MLP neurons of a small language model. Each row is named by its layer, matrix (gate and up: input weights) and neuron, and shows model dimensions 32-127. Each number is 128 + 32 x the weight over its row's rms, rounded and kept within 0 to 255. Numbers have three digits each. A neuron's up and down rows have the sign that makes its largest values positive.
After each neuron's rows, "fires after" lists the tokens most often just before its 100 highest values on Wikipedia text that the model never trained on.

L5.gate219:185159190143212084137140116146115126091142166181160153120154080165110168103105121146114135160140154110170133115138160197144133168142146117183166115154158102096068128183105126137158202215080113132140114124150120084141123143075129153088177098148143119121167104105148118171108157148151137173
L5.up219:125058123103074100129112141147191109112131192160147189126136130121155079123130118150130164121096134155119103118122178121170115099200133148107080118169157139093195091112099072122104142135139102167122120144090102132136074144080120086171164183110139116077093153103134173139141143174102146083
fires after: " the", " |", " a", ",", " an", " The"

L4.gate324:132165085144085183169133160083042176105092149142162130159127088157141099143124169192103114077131104130115154156085097113128108160149091110102137150163098085153169131131110059138154133123189144111167088112158105109141225153135110170098160100117065183164140139142160117096096087161156179100
L4.up324:127154094128129144133178129171082089140117127135122140108141113106134124162168078183086070084150070104180203175144118102162129153176157138165172130136105129074224157166130081142148121140183095099115089127095140184148161126116223089168170091129115185082167137118146136154119103103082115159
fires after: " p", "p", " (", "-", " \"", " c"

L5.gate63:149151145171118120135202096175167117155165170134160164132063070151142198151152067077129071164146150114110150061126134120075164141097145127122089119118109136181134137139124131137154080127052148131124147100170113060071136118145142165132138116111148065099114168188127086138149125132107104132
L5.up63:103141151135169120109094107119167093097159130102092152103080127161152076102105136124119104094074142119124117197173139136200086122204138105109143167137095121134114152119125090230105169091139123127115131134080165124099146070166106137136173065092079116097100128104098180076112127135162122112
fires after: " in", " |", " In", ",", " from"

L4.gate307:143180104122147140111128139089120132202041131117063180121081093145096106137123119073144190125100155165098092136137110099083068146097174146096178105170117091179103134171088140118119146126144069061153126167148098087149094098152140129123114139089156146102124115106185107068108119115109130158
L4.up307:107100149141128161105151158097107140207128095151138105125129157100110137157109100085103131100116151128144082080126162136052103185167147209135148115183117090136124175194079075114107088130115135138124152119128146177126182114144137051143093114150118120141154104119183152152067078104093156125
fires after: ",", " the", "-", " of", " and", "|"

L5.gate206:169152186065122109104073149104100114148181150122119164158167149139133128189126181088120089166029120078126043159112084145123103154132203142128108085108139153103149152162118121137107108117135137119187148062103096062144081200144130082075116146070115141122169129175137095126112158131062114093
L5.up206:131117128131146131130133146129150088120184156131169090091139084133130158136150174154152101151133152172127133158112109136104099124104124125126063167093142154122112096135122145131025140110151124056145162097109115098126118143143161129162167080120243135165093111127102146097102160153117123099
fires after: " 0", " |", " —", " ", " 1", "65"

L4.gate205:069122115165108105147194199151088081117169111061065178119056153180118168160142151106156123145105123097062204153096115130096155082099095134107148166163141106117087138144146123118137097079130149100090107178110157124132061109181157135120131106165127105094138129112103116144106157174087152140
L4.up205:144135170167133154108175176100095152129130086082095175121162052105144153170162120135080160090107099106120199145128137146067154101127134083179126119139152176086123143105159154143150138098104152133123132156056139141112083120128144188110141129195119086151129092145108116101091147151092102105
fires after: " work", " T", "t", "ot", " It", "s"

L4.gate263:063091135178085106068130117114131153104154114220119114082094185127148164179141140151107114063168204123099152189129139157138123119161074105143172166090098125178176171087159095114167152140129154136142134202133090097144150135113087096144184104109100131133140113153131113114133097114094104101
L4.up263:137148090105157180123176097095159091167089105131130155123165115125141076117149137071109135127123095125121149127182132129093186098086113181152155108175130158150179154166120132131159134096191091129123143131122098073183168182139113074148068156101137117108130119116118149125105109141099081108
fires after: "\n", " (", " |", "==", " \"", "==="

L5.gate50:173150049127145121076144107074119050095158177109120109126148151102158119107127172095156157110156112135118095096155159135143069078104138162089126166172125127095174159126159126118077141129161109145182095184105132090109143144137108160137143118055086112196128116107166087151143138158119184137
L5.up50:170110139112147135132143181086144126154158150111104178163148183120185131094148109097091112127161108135130129140067106104172128125104102106107087140113133142080030047153107156120060144095115110104132129135093182115216140126115183075111150097121126144175170149128161103139130126183167116058
fires after: " ", " |", " P", " p"

L5.gate151:147124105207206123101159142138109118177152146192126178128184090126128157088108143138101166120151072145104194117117148132092119110168107151100079128099109097155141145200113119116095075127172150189136119104112169093102118116154162153161099138113149147179160193072131182129098151205211156098
L5.up151:092140155143152089104164110085093122129136069185179168162113158102199139204134131128057131127103141088154117117142122130101095080113167129185076138149137106144101112078128057114155096094107153150138156112109152139125115110177120118138127087089160139080124113140182127122149118113178158214
fires after: " ", "ver", " in", " De"

L5.gate221:116165173141126100149137155134091159074092101137105169110084108182167092112151119129103127145107179130108106155128135125090119112099161084088128072172082191150179108071107114119181141127118164093151141133115129168168141129131130113111092124134053158054148091110156078120112135120180202119
L5.up221:156134127089127169131128155132126158166117064099081116096038117107133165118163098166104144142101141137101107098107175115058112128079136108160118109138070167126184173118053196181111127134096114141125141115121087109152131140133144104092068110051124081051121175087148071147142118092155141153
fires after: " |", ":", " in", ",", ";", "-"

L4.gate128:153132102202108138112082151055156177136145097144084163130099149099141152144061077125100069080127147144104150082152096103100091095135148172134074122171124150125116182205143103138164064110117151189132184128136123175144159131099156126095139070094095152122117112184108112140118159096142162089
L4.up128:102120147111144145107079146112140156151118149078108115151081122138116114136052100132127113082136130140098203144153087074129114064126123161149123209148131103154147110142152087118163057138164126112149226117182165142128136134093130125103137120106070164137106082112151122099142183075204112106
fires after: " ", " |", "s", ";", ","

L5.gate265:115100095120117145154158174131137128094155149128075115146107181236052101100169163097138141109154122163104130152110097125095156108084159161160127177106168114074157169110128125131110108111159119057149185140113133074079182145083183108074086146106148161144160090068159111120110096129086181091
L5.up265:128086144173132109148141129123156124108155189125076150169058118172111083153165148111104133160129089131147124124125137115072173167108139149118121183076110180081144109113079180100080118085162085141139165076097098097144108173157149156107076181069128144119136099089122117081117088147125139129
fires after: " ", " |", "t", "ba", " T", " bo"